MLP neurons of a small language model. Each row is named by its layer, matrix (gate and up: input weights) and neuron, and shows model dimensions 0-95. Each number is 128 + 24 x the weight over its row's rms, rounded and kept within 0 to 255. A neuron's up and down rows have the sign that makes its largest values positive.
Before each neuron's rows, "fires on" lists the tokens most often at its 100 highest values on Wikipedia text that the model never trained on.

fires on: "–", "-", "io", " No.", "o"
L3.gate388 [113 137 118 108 171 141 130 154 146 128 112 113 142  67  89 141 126 128 126 130 159 127 149 121 122 143 134 139 154 132  85 107 115 122  91 124 118 124 113 111 184 152 113 146 108 143 121 176 145 109 140 136 122 134 112 134 123 143 121  94  87 138 173 123 150 168  93 112 124 178 127 138 143 129 142 104 122 184 147 114  89 105 175 150 172 156 166 130 161 113 146  99 156 152 154 141]
L3.up388 [158  85 160 132 123 126 125 106 111 126 108  92 145 141 119 156 100 166 109 127 159 170 147 156 145 117 124 128 122 139 157 113 125 153 153 157 122 108 125 152 171 143 135  88  98 113  92 146 151 108 121 114 105 139 162 139 135 131  82 101 105 120 196  70 112 121  78 146 137 125  99  94 115 100 130 181 121 121 138 130 140 156 176 132 135 194 131 127 118 117  79 150 148 142 169 133]

fires on: "ly", "ally", "in", "all", "ive"
L5.gate28 [170 117 141 149 206 132 136 152 103 155 102 166 114 114  95 109 135 129 128 135 114  99 126 182 127 126  84 102 176 142 114 118 140  69 157 128 123 119 133 109 154 158 182 161 125 128 160 116 114  78 117 108 120 146 107 114 147 151 126 133 117  94 142 126 136  92 118 141 127 110 100 124 108 126 105 148 123 161 100 144 122 162 140 145  55 160 102 103 135 107 118 121 162 149 163  99]
L5.up28 [148 142 129 158 117 106 116 119 126 111 130 105 169  95 164 165 128 115 151 116 117 106 132 147 113 106 145 145 149 112  96 117 125  91 112 134 126 137  87 145 114 136  79 105  91  82 120 136 103 130 157  99 101 121  87 156  91 130 127 146  74 137 112 161 128 146  92 119 116 142 113 144 123 136 170 125 138 150 122 166 150 155 163 108  98 119 138 102  98 125 125 108 161 161 126 127]

fires on: "y", " Min", "ch", "on", "r", "i"
L5.gate487 [157 180  88 110 105 139 100 140 117 133 127 107 104 152 126 169 106 101 120 130 163 136 105 121 160 155 129 129 172 145 129 120 167 131 140 178 131 120 118 121 168 158 120 148 136 172 121 122 155 127 199 125  89  82 118 133 119 119 108 153 112 115 106 135 104 152 128 143 100 144 132 127 158 114 109  92 145 118 153 128 142 123 192 127 103 153 117 115 153 136 162  75 100 116 146 151]
L5.up487 [108 144 124 117 148 164  84 115 103 124 121 114 127  89  75 155 114 143 154 160  99 143 147 103 128 153 164 134 130 118 125  77  92  89 124 167 143 147 102 135 174 152 139 144 116 119  94 137 173 122 162 101 127 125 117 176 149 172 106 143 104 117 153 177 156 133 134 139 145 146 133 111 184 139 122 116  94 120 131 116  61  96 140 115 113 169 151 128 117 149 150 113 115 112 116 120]

fires on: "er", " different"
L3.gate350 [173 120 110 154  92 113 117 150 146 149 128 115 135 145 124 136 104 128  95 169 143 113 154 102 149 138 127 142  86 127  55  71  86 144 139 135 144 147 121 163 154 182  96 108  90 119 116 124 175  77 107  78 123 102 131 110 104 123 115 132 123 149 133 101  96 112 108 123 133 148 164 126 177 139 164 130 139 111 143 130 109  92 138 105 140 126 120 146 179 132 173 126 107 153 145 118]
L3.up350 [130 120 116 114 135 125 138 131 145  90 104 142 187 180 131 145 137 140  88 116 153 112 131 159 144  87 129 133 125 128 123 157 126 127 122 118 113 123  93 171 138 119 149 112 128 164  97 102 130 137 146 110 177 116 101 117 116 103 125 153 188 119 118 174 142 111 130 111  52 148 139 115  93 184 141 111 103  91 157 147 132 132 103 169 126 123 149 159 149 108 143 117 138 147 122 121]

fires on: "le", "on", "ter", "as", "BR"
L3.gate50 [139 106  63 108 161 156 177 140 124 119  98 109 123 111 107 137 122  96 124 145 106 128 118 120 125 153 126 127 137 108 166  79 120 111 106 143  75 105 100 137 149 140 166 109 128 128 141  93 140 154 146  96 114 150 105  96 141 127  73 130 138 118 109 134 107 124 158 117 146 134 136 130 122 141  76 117  96 127 104 124 118 148 122 163 133 122 132 122  86 121 103 146 146 142 154 181]
L3.up50 [111 111 147 126 140 137 107 108 149 119 152  78 109 186 123 202 118 140 146 168 156 146 182 124 117 124 134 123 109 108 111 153 130 151 138 166  89 136 158 126 143 128 137 160 148 156  89 152 108  97 131 148 138 113 177 132 129 123 116 106  96 153 132 109 150 169 120  79 143 139 102 113 106 131  73 138 172 162 120 144 101 108  96  94 126 131 160 180 128 122 135  97 103 104 102 173]

fires on: " on", "y", "k", "ro", "a", "ag"
L5.gate101 [172 125  68 109 100  98  95 126 118 146 118 121 140 182 143 149  80 124  75 151 127 117 127  90 134 163 135 140 119 141 133 112 110 150 129 128 144 116 143 154 206  77 173  99 172 101 128 109 126 154 115  89 137 124 142 162 123 147 102  78 129 116 140 109 119 160 178  97 121 109 144 133 149 135 122 135 122 142 121 135 145 151 104 104 142 123  86  89 168 152 132 113 110 100 172 172]
L5.up101 [131 156 126  89 105 159 127 111 118 174 106 117 135 162 148 121 104 128 117 106 140 117  96  93 109 127 105 108 104 148 140 117 125 179  84 133 108 153 134 145 149 108 138 158 113 138 149 111 149 109 155 127 120 137 121  95 103 155  94 118 140 105  95 122 107 177 148 126 128 146 176 128 135 120 163 129  60 172 159  88 116 110 137 120 135 108 129 151 115  89 123 114  88 143 119 148]

fires on: "z", "y", "ó", "k", ")"
L8.gate181 [145 131 124 129 147 117 151 132 125 137  94 120 135 116 138 166 114 169 144 106 119  80 111  80 128  74 132 159 135  91  89 131 159 114 108  91 148 135 112 144 152 117  87 131 155 164 131 110  98 105 101 119 152  92 142 132 157 147 130 137 142 137 120 141 108  81 128 184 105 156 161 117 149 152 180 114 132  99  80 131  95 105 107 146 142 121 133 134 166 124 137 108 141 106 147 128]
L8.up181 [ 92 158  97 181 132 149 111 127 123 151 114 102 119 117 137  61  95 103 138 114 146  77 111 134 120 138 120 109 176  70 161 136 132 113 184 124 150 108 141 139 150 127 107 128 169 141 143 101 138 127 151 118 154 147 113  74 174 128 167 108 121 130 153 126 139 139 157 129 122 129 137 113 115 115 156 143 109 154 101 119 106  75 128 123 143 119 118 136 126 126 147 117 100 117 130 142]

fires on: "ur", "ar", "ier", "ass", "ine"
L3.gate187 [131 138  90 127 137 134  88 136 138 150 140 137 132 150 101 139 180 118 146 124 141 156  82 138 139 149  91 109 165 120 114 121 132 107 158  41 108 109 142 126 127 110 106 138 106 141 153 174 127 114 132 122 136 121 112 150 110 139 102 166 159 112 135 140 113 141 125 103 123  82 151 129 138 130 111 107 143 167 153 158 103  47 115 147 134 145 145 117 123 133 140  99  83 107 156 170]
L3.up187 [154  92 150 123 101 138 110 132 151 107 156 148 157 142 157 147 127 155 118 142 152 138 139 163 118 120 117 158 147 140  63 135 113 135 126  64  85 126 181 116 124 121 128 133 125 190 133 129 103 144 140 127  88 126 165 125  73 134 140 122 107 119 154 141 114 133 123  83 144 130 135 142 115 111  94 123 163 144 154 137 149 131  96 141 156 163 122 124 136  85 127 140 133 120 114 146]

fires on: "l", "in", "ck", "ch", "ly"
L3.gate63 [142  98 117 112 184 146 135 123 147 173  69 148 174 155 125 133 119 130 131 129 134 124 159 159 151 120 110 116 144  98 125 122 138 123 126 153 173 113  91 119 137 133 149  89 144 109 154 155  93 113 116 104 151 124 110 158 115 154 105  85 113 136 150 149  94 146 112 163 113 125 126 103 142 145 142 127  99 110 146 129 152 132 176 132 145 147 119  94 113 110 102 110 172 134 139  82]
L3.up63 [112 124 159 163 142 167 193 101 159  89 158 125 145 180 127 156 148 109 133 131 118 131 123 131 172 141  66 140 161 137 129 121  94 131 114 142 142 146 147 144 129 113 126  83 100 109  85 163  76 137 148 157 138 116 112 102 124 131 117 126  78 132 130 132  87 127 134 122 147 126  89 118  97 105 119 115 137 100 126  99 173 150 113 132 122 173 115 131 128 178 135  89 124  97 126 112]

fires on: "ed", "ated", " went", "es", " moved", "ched"
L8.gate338 [115 136 122 140 127 131 158 126 175 106 115 142 121 110 130 135 125 115  92 121 136 156 110 143 117 148  81 190 133 181 122 129 107 150 133 115 120 102 105  95 115  99 129 115  65 103 147 134  81 107 106 127 129 143 111 100  69 144 156 142 157 152 155 100 119 136 137  82  97 103 135 182 150 133  80 131  91 183 139 103 124 110 106 159 153 128 136 152 185 117 104 115 122 150 100 106]
L8.up338 [136 165 133 137 136  90 131 159 136  87 104 154 106 109 157 129 128 166  89 150 158 138 145 125 102 123 146 128 104 142  59 111 139 105 121 106 127 149 103 128 107 121 173 129 113  82 104 130 158  81 169 126  84 110 103  55 125 109 146 134 148 176 146 113 117 107 139 137  99 118  78 149 151 130 134 200 153 141 128 145  89 127  97 132 140 127 144 127 127 186 118 108 121 127  93 110]

fires on: " per", "rom", "- Years", " Part", " med", "ust"
L7.gate236 [114  95  98 107 113 141 119 167 110 156 139 129 103 132 101 156 142 135 144 156 145 141 131 173 122 156 136 149 138 107  96 125 134 102 136 122 198 111 169  95 124 188 116 130 150  96 105 130 121 119 180 102 200 153 118 119 126  97 119 107 141 131 152  80 147 159 112 145 124 130 144 133 101  98 168 162 144 136 120 160 151 130 151 103 110 137 111 129 141 143 111 129 104 133 130 113]
L7.up236 [105 129 126 144 151 138 143 126 208 131 138 108 153 107 130 106 140 172 147  98 123 121 148 115 137 126 147 126 112 114 141 121 107 152 147 171 110 111  94 141 141 135 136 139  65 142 123 112 106  97 156  96  85  95 122 141 151 144 134 127 141 128 149 153  78 126 132 159 134 166 125 112 134 151 125 122 115  98 130  79 125 122 113 125 167  99 153 108 138 133 109 126 141 152 150 105]

fires on: "on", "um", "le", "al", "ac", "u"
L5.gate483 [132 116 112 123 128  68 115 137 127 138 115  72 139 175 141 148 144 128 157 140 143 134 118 119 138 112 117 105 145 117 141 145 119 141 163 119  93  99 119 129 130  84 126 160 147 124  90 172 176 142 138 109 137 115 139 127 152 114  90 104 135  97 137 145 174 110 159 130  74 138 121 151 139  85 111 114 146 134 142 101  97 122 139 151 121 153 167 120  82 132 150 104 149 137 122 134]
L5.up483 [146 160 130 159 145 152  87 127  64 133 125 127 125 111 130 120 167  93 124 113 128 195 114 127 126 102 169 102 128 144 138 120 104 168 157 133  83 128 104 122 151 163 160 130 147 149 146 135 156 115 134  92  77 123 127 107  99 180  92 119 111 175 147 128 147 135 140 114 132 130 122 146 121 101 133 112 144  83 124 127  96 190 109 101 142 153 147 113 112 119 143 104  90 121 105 144]

fires on: "–", "-", "ig", "ing", "ence"
L5.gate250 [124 111 122 145 142 122 125 194 167 120 137 139 161 103 110 136 112 144 172 179 100 146 128 131 128 122 120 173  79 116 157 108 139 125 122 156 147 101  98 139 138 104 150 139  83 139 166 127 153 120 171 124 124 135 117 138 155 121 144 107 118 157 171 118 156 134 130 144 109 176  80 146 159 109 135 173 130 174 140 116 109 121 146 142 139 115 143 131  91 151 157 125 142 152 131 110]
L5.up250 [134  86 139 138 133 112 206 118  92 130 110 124 104 107 153 124  81 131 132  95 110 161 157 132 150 151 140  97 109 156 129 125 151 108 165 113 128 130 140 133 134 148 154 142 135 155 154 140 146 120 128 154  83 114 137 121 167  80 128 120  99 136 106 158 146 156  77 121 152 124 133 142 141  81 110 110 100  94 154 148 102 137 174 147 109 123 174  98 130 149  93 121 121 151 121 119]

fires on: " there", " There", ", there", " dr", "l"
L8.gate701 [123 112 116  97 146 137 135 139 160 153 106 150 119 135 132 147 130 112  87 187  93  95 122 163 174 163 143  98 115 118 104 184 128 149 132 136 152 128 132 152 144 169 112 132  94 117  93 125 137 135 121 137 157 119 127  93 133 122 121 116 102 120  99 157 136 126 129 147 124 112 158 160 136 135 101 121 139 129 128 126 139 152 163 119 147  97 132 128 176  71 137 105 118 124 133 108]
L8.up701 [117 142 121 139 133 122 125 124  71 111 124 112 144 141 148  79 127 120 150 110 124 118 113 113 117 112  91 126 121 143 143 163 114 147 108 182 131 124 145 130 131 142 135  87  85 135 147  97 119 148 136 150 123 125  70 165 122 170  79 146 109 171  78 101 173 141 150 119  92 128 108 123 150 125 111 107 112 179 111 166 141 106  93 130 177 119 140  54 118 139 121 116 131 145 159 130]

fires on: " there", " There", "It", ", there", "-", " European"
L10.gate356 [148 105 124 129  89 149 136 111 115 120 143 107 138 150 130 166 108 143 110 149 136 117 122 132 138  92 115 116 124 143  77 173  97 130 131 117  81 136 143 179 127 144 151 140 122 130  96 157 148 123 156 144 159 156 205 147 113 154 161 105  62 118  90 149  87 125 139 153  92 143 105 140 141 124 111 136  99 150 116  92 163 144 122 137 166 121 121 173 148  66 129 144 131 104  72 130]
L10.up356 [ 85 109 123  93 101  83 195 106 140 146 122 126 137 117 158 147 114 106 149 107 121  82 178 178 153 167 140 161 156 141 141 135 131 158 122 147 141 114  98 128 145  92 143 129 123 121 107  91 129  96 109  90 137 123  92 149 145 142  79 139 127 129 124 131 167 153 141 117 105  95 147 128 146  79 154 143 117  93  81 155 139 106  85 139 107 121 133 146 159 146 114 133 146 141 161 123]

fires on: " s", "is", " as", " of s", "i"
L8.gate262 [ 84 126 121 152 159 152 106 127 136 138 105 116 151 123 113 132 127 102  99 124 140 139 149 164 156 129  75  88 168 118 186 137 155 156 127 131 138 109 106 132 171 121 171 146 108 160 102 131 168  95 131 145 139 139 129 122 150 110 111 139 120 155  85 106 180 135 115 151 124 164 128 166  98  81 149  69 140 153 116  68 114 120 134 136 122 112  86 106 150 109  76 133 148 142 130  77]
L8.up262 [150 105 119 120 145 106 102 144  91 181 156  93 179 126 135 179 134 102 126 142 143 122 147 207 102 161  90 142 134 134 108  85 156  95 141 127  76 135 123 122 141 118 129 162 138 169 113 154 153  98 110 125  88 132 140 109 104 102 111 106 184 152 110 136  99 143 174 129 157 130 166 117 117 154  93 149 106 124 144 114 139  97 138 105 104  97 142 181 136 133 138 133 110 100 140 130]

fires on: " p", "k", "m", " k", " sk"
L10.gate362 [146 148  84 147 125 137 155 102 134 142 128 107 156 128 147 167 129 146 106 132 127 135  90 135 120 144  85 143  96 139 136 139 125 139 205 109 158 129  99 118 145 113 156 111 121 102 162 133  87 141 127  91 148 132 118 119 110 106 125 145 111 114 104 105 166 107 137 123  75 130 159 122 127 122 152 118 130 129 137  82 175 105 125 171  80 112 132 162 177 104 119 112 123 111  93 140]
L10.up362 [144 131 105 159 112 119 129 136 147 112 103 138  99 137 114 171 124 137 148 141 119 108 113 133 108 114 109 103  88 108 146 122 102 154 164 116 193 139 162 121 180 147 149  73 145  97 115 160 152 111 107 163 122 115 178 105 151  90 119 138 116 147 121  85 117 162 148 181  84 148 165 127 112 125 114 133 117 141 136 109 183 155 114 144  72 114 133 115 124 100 108 125 130 129 115 137]

fires on: "in", " see", "or", "al", "igh", "as"
L10.gate307 [138 134 131 119 125 193 158 124 110 122 158  99 110 132  93 164 148 121 125 138 123 130 146 146  85 129 124 149 154 102 126 125 104 132 142  90 107 131 105 134 143 136 130  70 123 132 138 149  94 118 115 137 133 117 157 132 145 103 151 102  93 128 142 106 149 149  91  99 137 146 132 137 106 146 105  71  90 143 123 133 102 156 157  76 139 179 155 128 130 122 134 118  88 154 116 123]
L10.up307 [156 102 119 145  92 134 155  60 128 127  83 151 154 136  96 110 182 126 134 143 120  96 170 139 129 174 109 142 157 126 108 117 108 117 154 138 172 144  94 108 112 145 123 133 135 144 153 134  80 169 100 200  79 139 129 124 144  97 142 165 134 170 138  95 142 130 147  98 128 183 110 116 138 134 125  95  90 126 140 101 131 102 125 126 118 123 135 112 118 164 102 139 140 111 175 113]

fires on: "er", "on", "or", "et", "ry", "as"
L6.gate398 [126 137 121  87 144 125 150 191  81 142 108 105 137 109 140 137 117 128 129 161 118 173  88 105 178 121 128 133 125 144 143 120 122 143 129 162  86 111  84 161 164 122 136 122 129 155 107 139 123 141 130 102 108 126 162 139 163 122 155 127 156 119 119 152  94 104 136 123 120 116 123 125 113 125 107 117 110 134 123 102  95 103 139 126 116 200 119 107 153 158 112 131 147 126 159  89]
L6.up398 [138 143 154 100 135 165  97 119  92 127 142 121 137 128 127 145 177 104 140 128 125 150 156 143 166 110 104 111 122 190 153 110 152 117 125 179 139 155 151  99 112 109 112 134 115 172 104 145 150 119 127 171 139 133 136 126 134 114 193 115 104 123 125 119 106  99 127 102 160 104  96 122 127 123 105 121 109 113 107 155  99 109 107 101 109 125  98 128  77 122 121 141  59 120 116 161]

fires on: "ar", "ro", "u", "ur"
L10.gate140 [153 127  89 115 154 138 117 130 152 161 140 127 150 125 100 166  78 153 149  86 152 139 113 147 109 133 154 126 148 110 116 158 146 162 144 118 127 108 144 140 125 149 135 159 113 159 135 156  82 138  85 126 175 144 114 153 130 136 116 131 139 122 142  96 158 119 136 112 155 141 112 138  95 100 121 135 153 175 138 106 136  33  91 125  80 137 134 104 129 106 147 108 132 132 163 151]
L10.up140 [ 94 159 124  95  93 119  96 123 184 118 118 114 151 149 147 118 191  99 141 123 126 105 102 128 134 144 184 116 138 135 118 149  89 152  79 109 157 113 161 151 139 129 100 110 142 138  87 111 141 134 137 140  96 120 113 132 124 102 100 130 123 109 127 104 124  97 106  96 177 173 166 122 157 110 151 125 140 153 124 106 119 118 113 160 105 125 132 136 148 115 131 131 125 116 127 129]

fires on: "ag", "uc", "ist", "ah", "ab", "eg"
L6.gate18 [145 146  74 132 126 114 170 140 140 106 104 140 125 166 146 133  98 129 178 134 149 108 153 132  99 148 142 127 181 133 150 162 138 118 129 157 128  94 147 124 125 164 111 126 127 104 134 112  98 142 143 113  79 111 144 156 152 176 105  88 123 146 110 147  83 133 147 103 147 129 121 125  97 160 118 106 131 170  98 129 136 130 151 109 139 133 139  86 161 133  97 123 115  96 159 143]
L6.up18 [122  67 149 171 125  95 116 153 167 152 156 136 126 115 141 123 172 149 115  86 175 108 111 176 100 136 156 110 137 165 107 165 154 122 132 179 110 131 150 157 107 176 101 141 130  94 167 139 130 100 149 136  64 103 117 111 125 128  78 108  96 130 132 139 102 152 130 126 137 114 111 149 132 130 108 144 170 138 136 166 115 140 112  66  95 130  99 100 114 134 143 101  84 124 146 110]

fires on: "–", "or", "at", "-e", "igh"
L6.gate39 [129 101 123 121 123 146 112 141 128 145 148 116 129 156  99 125  99 165 126 135  98 129 141 157 122 119 103 159 116  99 103 164 124 146 166  85 126 116 156 132 162 115 154  37 137 152 140 161 114 142  87  80 161 145 101 136 114 126 131 128  89 108 164 130 131 118  85  83  99 113 132 140 135  87 131 126 125 146  98 100 115 128 132 107 102 163 110 168 165 125 140 150  87 171  88 123]
L6.up39 [118 104 128  69  82 163 153 113 150 140 130 141 121 102  86 115  92 103 145 140 126 173 136  84 164 141 163 150 134 184 127  97 127 144 111 128 112 104 107 119 165 153 142 123 127 138 102 123  79 156 101 134 151 148  98 100 155 138 158 125  72 118 129 126 155 136 110 133 130 146 134 128 143 101 162 142 118 131 124 137  83 154 165 123  84 155  84 137  98 163 129 135  80 160 127 138]

fires on: "'", "ad", "o", "z", "ing", "iz"
L7.gate461 [148 112 105 141 118 146 137 165  74 155  98 106 103 124  99 137 126 159 102 124 166 121 124 130 137  84 121 146 129 111 110 107 174 122 143 123 128 124 109 149 150 134 134  66 139 150 162 129 137 139 143 145 163 123  82  73  99 108 175  95 135 114 113 104  92 169 136 131 144 143 119 115 128 176 119 111 139 157 107 129 132 125 165 151 109 109  98 134 154 125 106  94 128 139 123 139]
L7.up461 [112 138 136 158  85 140 118  90  76 136 116 140 114 147 109 101 155 158 121 132 111 125 154 151 108 119  92 128 122 136 145  88 150 128 123 128 126 149 164 175 124 165 153  83 173 114 142  98 116 139 132 104 155 134 122  78 153  84 153 129 140 168  90 103 105 151 144 166 148 121  99 128 143 146  91 135 126 148 149 120 180 142 138  82 146 143 102 141 152 124  69 159 117 114  76 125]

fires on: "rid", "ry", "om", "ization", "y", "able"
L3.gate386 [141 119 112 113 113 129 130 170 150 141 162 152 108 151 115 159  82 104 161 143  95 104 150  94 117  99 130 142 179 151 127 121 132 101 171 150 118 131 132 104 139 146 127 133 128 175  85 134 108 130 135 110 188 117 120 176 140 129 114 148 105 123 105  95 125 116 139 149 120 124 162 161 136 103 143 152 137 133 161 165  85 103 132 119  85 181 107 135 147 105 161 111 104 174 102 128]
L3.up386 [120 149 120 167 141  99 127  92 145 114 135 115 146 130  90 132 123  90 123 141 121 131 120 114 144 146 130 105 127 114 122 121 110 116 152 166 107 116 124 107 138 153 150 171 141 149 161  90 161  89 186 110  92  73 100 103 125  97 111 128 105  84 128 123 148 145 162 180 149  98 156 144 130 168  92 104 130 148 166 147 102 123 129 165 118 116 150 136 155 127 150 131 150 117 102 149]

fires on: "ist", "y", "2", "able", "3"
L3.gate414 [172 122 115 109 157 124 143 162 114 145 122 118 119 155 103 105 116  98 133 114 174 112 112 123 176 125 131 135 146 154 154 112 119 116 141 126 135  59 110 129 132 108 134 132  75 123 110 132 173 116 124  97 112 147 121 117  93 132 150 122 139 104 117 156 108 117 125 109  85  98 103 205 124 148 113 123 157 130 129 100 115 135 124 149  91 111 159 113 141 158 138  78 165 152 146 144]
L3.up414 [149 141 127 130 134 113 165 121 143 136 118 151 145 154 113 135 168  84 156  94 160 100 125 159 172 124 125 148 135 146 142 104 114 108 129 133 131 111 104 157 134  98 137 120 122 134 130 126 164 134 172 114  86  83 108 106  78 116 139 171 143 100 145 174 104  74 141 129 127 123 123 152 114 151 119 139 151 109 109 105 127 143 118 132  83 132 144 110 133 112 119 104 175 164 130 133]

fires on: "amb", "od", "ag", "er", "ah", "ab"
L6.gate447 [ 91 133 108 150 125  76 154 137 131 168 111 124  99 131 120 145 130  93 113 103 159 116 105 166 110  69 122 106 202 132 126 150 109 127 125 122 108 109 107 140 135 129 111 141  94 113 175 112 136  95 141 132  68 100 100 110 100 127 119 111 175  85 147 137 117 136 141  90 137 145 165 139  88 168 125 113 106 115 115 121 130 162 145 171  99  67 130 113 135 168  74 117 138 107 153 157]
L6.up447 [138 153 127 150 156  83 129 159 151 126 159 123 102 131 176 149 139 120 142 149 100 113 154 128 121 158 158  69 110 117 122 135  97 141  77 101 123 127 139 117 130 149 118 105 161 124 139 110 136 156 128 107 125 142  94 116 122 154 134  93 121 102 118 132  96 117 134 124 138 144  96 128  91 135  55  89 120 101 108 147 131 144 132  93 124 122 102 131 127 127 111 132 105 110  96 150]

fires on: "o", "io", "co", "az", "ro", "a"
L8.gate328 [139 128  99 136 156 133 107 159  86 158  93 122 122 120 111 135  86  94  99 145 142 107 141 119 116 128 101 140  95 176 137 141 113 142 125 128 155 130 142 105 116 118  89 121 127 144 164 121 120 139 146 127 140 122 100 123 116 108 125 142 139 143 117 115  88 100 166 105 161 158 139 122 143 123  69 154 117 168 112 108 126 140 161 104 111 156  73 156 114 125 117  93 155 101 124  99]
L8.up328 [104 153 113 161 146  98 102 152 132 133 131 166 124 149 171 128 156 119 105 142 149 101  82  70 112 119 118 164 128 111 185 132 136 124 132 100 138 112 102 138 127  79 140 125 141 135 154 187 128 111 202 120 123 121 131 102  97 121 155 141  83 100 193 134 117 126  79 117 163 152 139 139 144 152 141 133 120 141 123 119  86 135  87 153 125  74 120  81 147 122 158 125 123 129 117 146]

fires on: "y", "ut", "ag", "at", "ib"
L5.gate282 [168 144  91 116 136  84 176 113 100 119 170 158 133 160 128 107  99 101 158 136 123 160 128  94 150 152 106 134 154 127 147 104 104 164 130 149 123 120 158 139 154 111 114 126 124 140 134  85  96 151 123 113 106 134 157 134 130 129 157 123 126 141 137 114  83 121 114  80 100 118  77 143 108 119 140 114  98 116 133 131 113 192 171 138 102 128 128  71  94 144 114 112  91 151 141 131]
L5.up282 [181 135 134 121 118 149 141 115 121 151 133 118 161 132 120 132  74 132 116 138  94 138 103 163 146 142 104 107 114 144 119 118 129 140 177 140 149 127 115 186 175 148 128 113 147 179 126 105 145 146 148 122 109 154 116 116 151 127  88 134 127 133 143  93 128 138 100 139  84 148 137 139 127  80 111 104 108 137 122 134 143 156 172 156 154 137 126 115 127  93  88 133 122 131  97 144]

fires on: "h", " K", "k", " | K", "ak", "m"
L11.gate105 [105 139 109 151 168 114 134 160 138 133  75 162 121 118 170 139  80 148 140 125 127 157 100 158 120 142  74  95 110  94 131 118 196 124 130 150  95 146 104 151 122 116 143 132 143 125  97 122 161 120 139 118 139 123 120 118 142 150 156 113 128 131 149 118 119  93 167 110  90 134 136 133  61 107 145 100 131 148 155  95 164 162 143 152  86 140 145 153 119 136 127  82 155 156  80 110]
L11.up105 [137 122  88 124 103 149 153 118 141 156 160 121 138 135 157 119 106 176  81 161 131 115  98 171 123 113 124 125 144 107 151 129  85 164 161 121 178 113 141 132 151 136 103 113 105  80 109 153 135 137 131 164 118 122 132 152 156 178 122 113 130 143  91 101 108 134 133 162 109 125 159 134 136 137 118 139 127 153 138  97 139 129 119 148 108 138 167 113 142 123 143 160 106 132 114 118]

fires on: "8", " Mad", "5", " conf", "rah"
L8.gate285 [159 108 105 130 153 193 101 134 168 144 117 162 162 137 112 137  52 123 143 134 165 179 108 141 162 137 133 158 169 106  87 133  95 144 164 124 115 123  95 135 138 141 125  92 143 141 143 159 119 119  92  86 130 137 102 100 121 151 134 104 158  75 191 116 151 145  92 129 131 171 108 123 128 149 108 144 149 121  99 120  79 131 105 173 126 108 142 130 137 138 128  98 149 123 124 185]
L8.up285 [110 178 111 123 168 125 105 171 135 140 122 108 172 117  94 186 128 100 168 157 152 140 133 168 163  98 133 106 129 163  77 139 125 113 117 125 145 149 131 137 142 114  84 145 137 124 156 105 152 133 124 113 161 105 162 121  82  86 119 106  82 135 130 146 138 151 160 182 120 140 124 122 135 128 133 148 104 135  89  91 150 117 124 105 130 167  83  96 140 168 131 109 139 131  99 173]

fires on: "on", "y", "é", "ac", "er", "le"
L5.gate106 [116 156  85 103 162 137 141 113 116 122  90 100 154 117 115 147 119 139 146 156 134 124  99 138 138 106 139 120 123 130 171 178 122 125 155 151 116 135  86 146 142 126 131 133 136 167  92 153 172 157 146 120 107 122 167  94 173 130  95 131 113 123 110 124 145 132 165 102 141 184  88 131 138 130 101  92 128 102 100 117  95 127 142 119 117 153 128 172 135 150 131 120  89 120 143 122]
L5.up106 [151 120 121 101 111 137  96 100 120 125 187 123  82 138 133  93 153 134 133 132 119 148 128 131 125 136 129 117 101 142 112 122 106 146 135 165 128 122 110 141 121 149 103  99  97 178  93 131 138  74 145 151 101 129 137 137 133 128  79 100  70  97  99 167 133 132 122 155 112 128 142 144 147 132  93 144  96 168 105 109 114 100  90 108 137 139 184 153 162 123 134 135 130 148 130 107]

fires on: ")", "is", "on", "ines", "le", "ia"
L3.gate767 [114 146 129 107 161 132 124 137 138 113 140 151 124 132 109 117  91 158 131 124 123 128 143 135 119 122 117 122 145 118 126 146 171 124 116 142  88 119  62 161 166 140 158 149 124 167  95 142 144  85 127 140 138 139 159 129 133 166  90 164 127 172 148 204 172  91 110 117 118 157 111  99 132 125 110 108 142 128 134  94 128  99  92 109 146 110 146 168 156  93 162 124 151 108 144 117]
L3.up767 [159  73 127 151 118 140 120  98 147 141 143 136 115 149  89 129 124 161 111 105 123 116  91 150  54 133 153 118 117  89 150 156 130 173 125 154 130 147 123 109 128 123 185 102 121 127 127 115  86 145 111 110  91 121 142 140 164 108  49 129  85 101  91 141 126 135 152 120 144 136 135 117 149 160  97 155 117 173  90  97 157 147 119 115 149 118 127 140 118 123  80 153 144 159 134 157]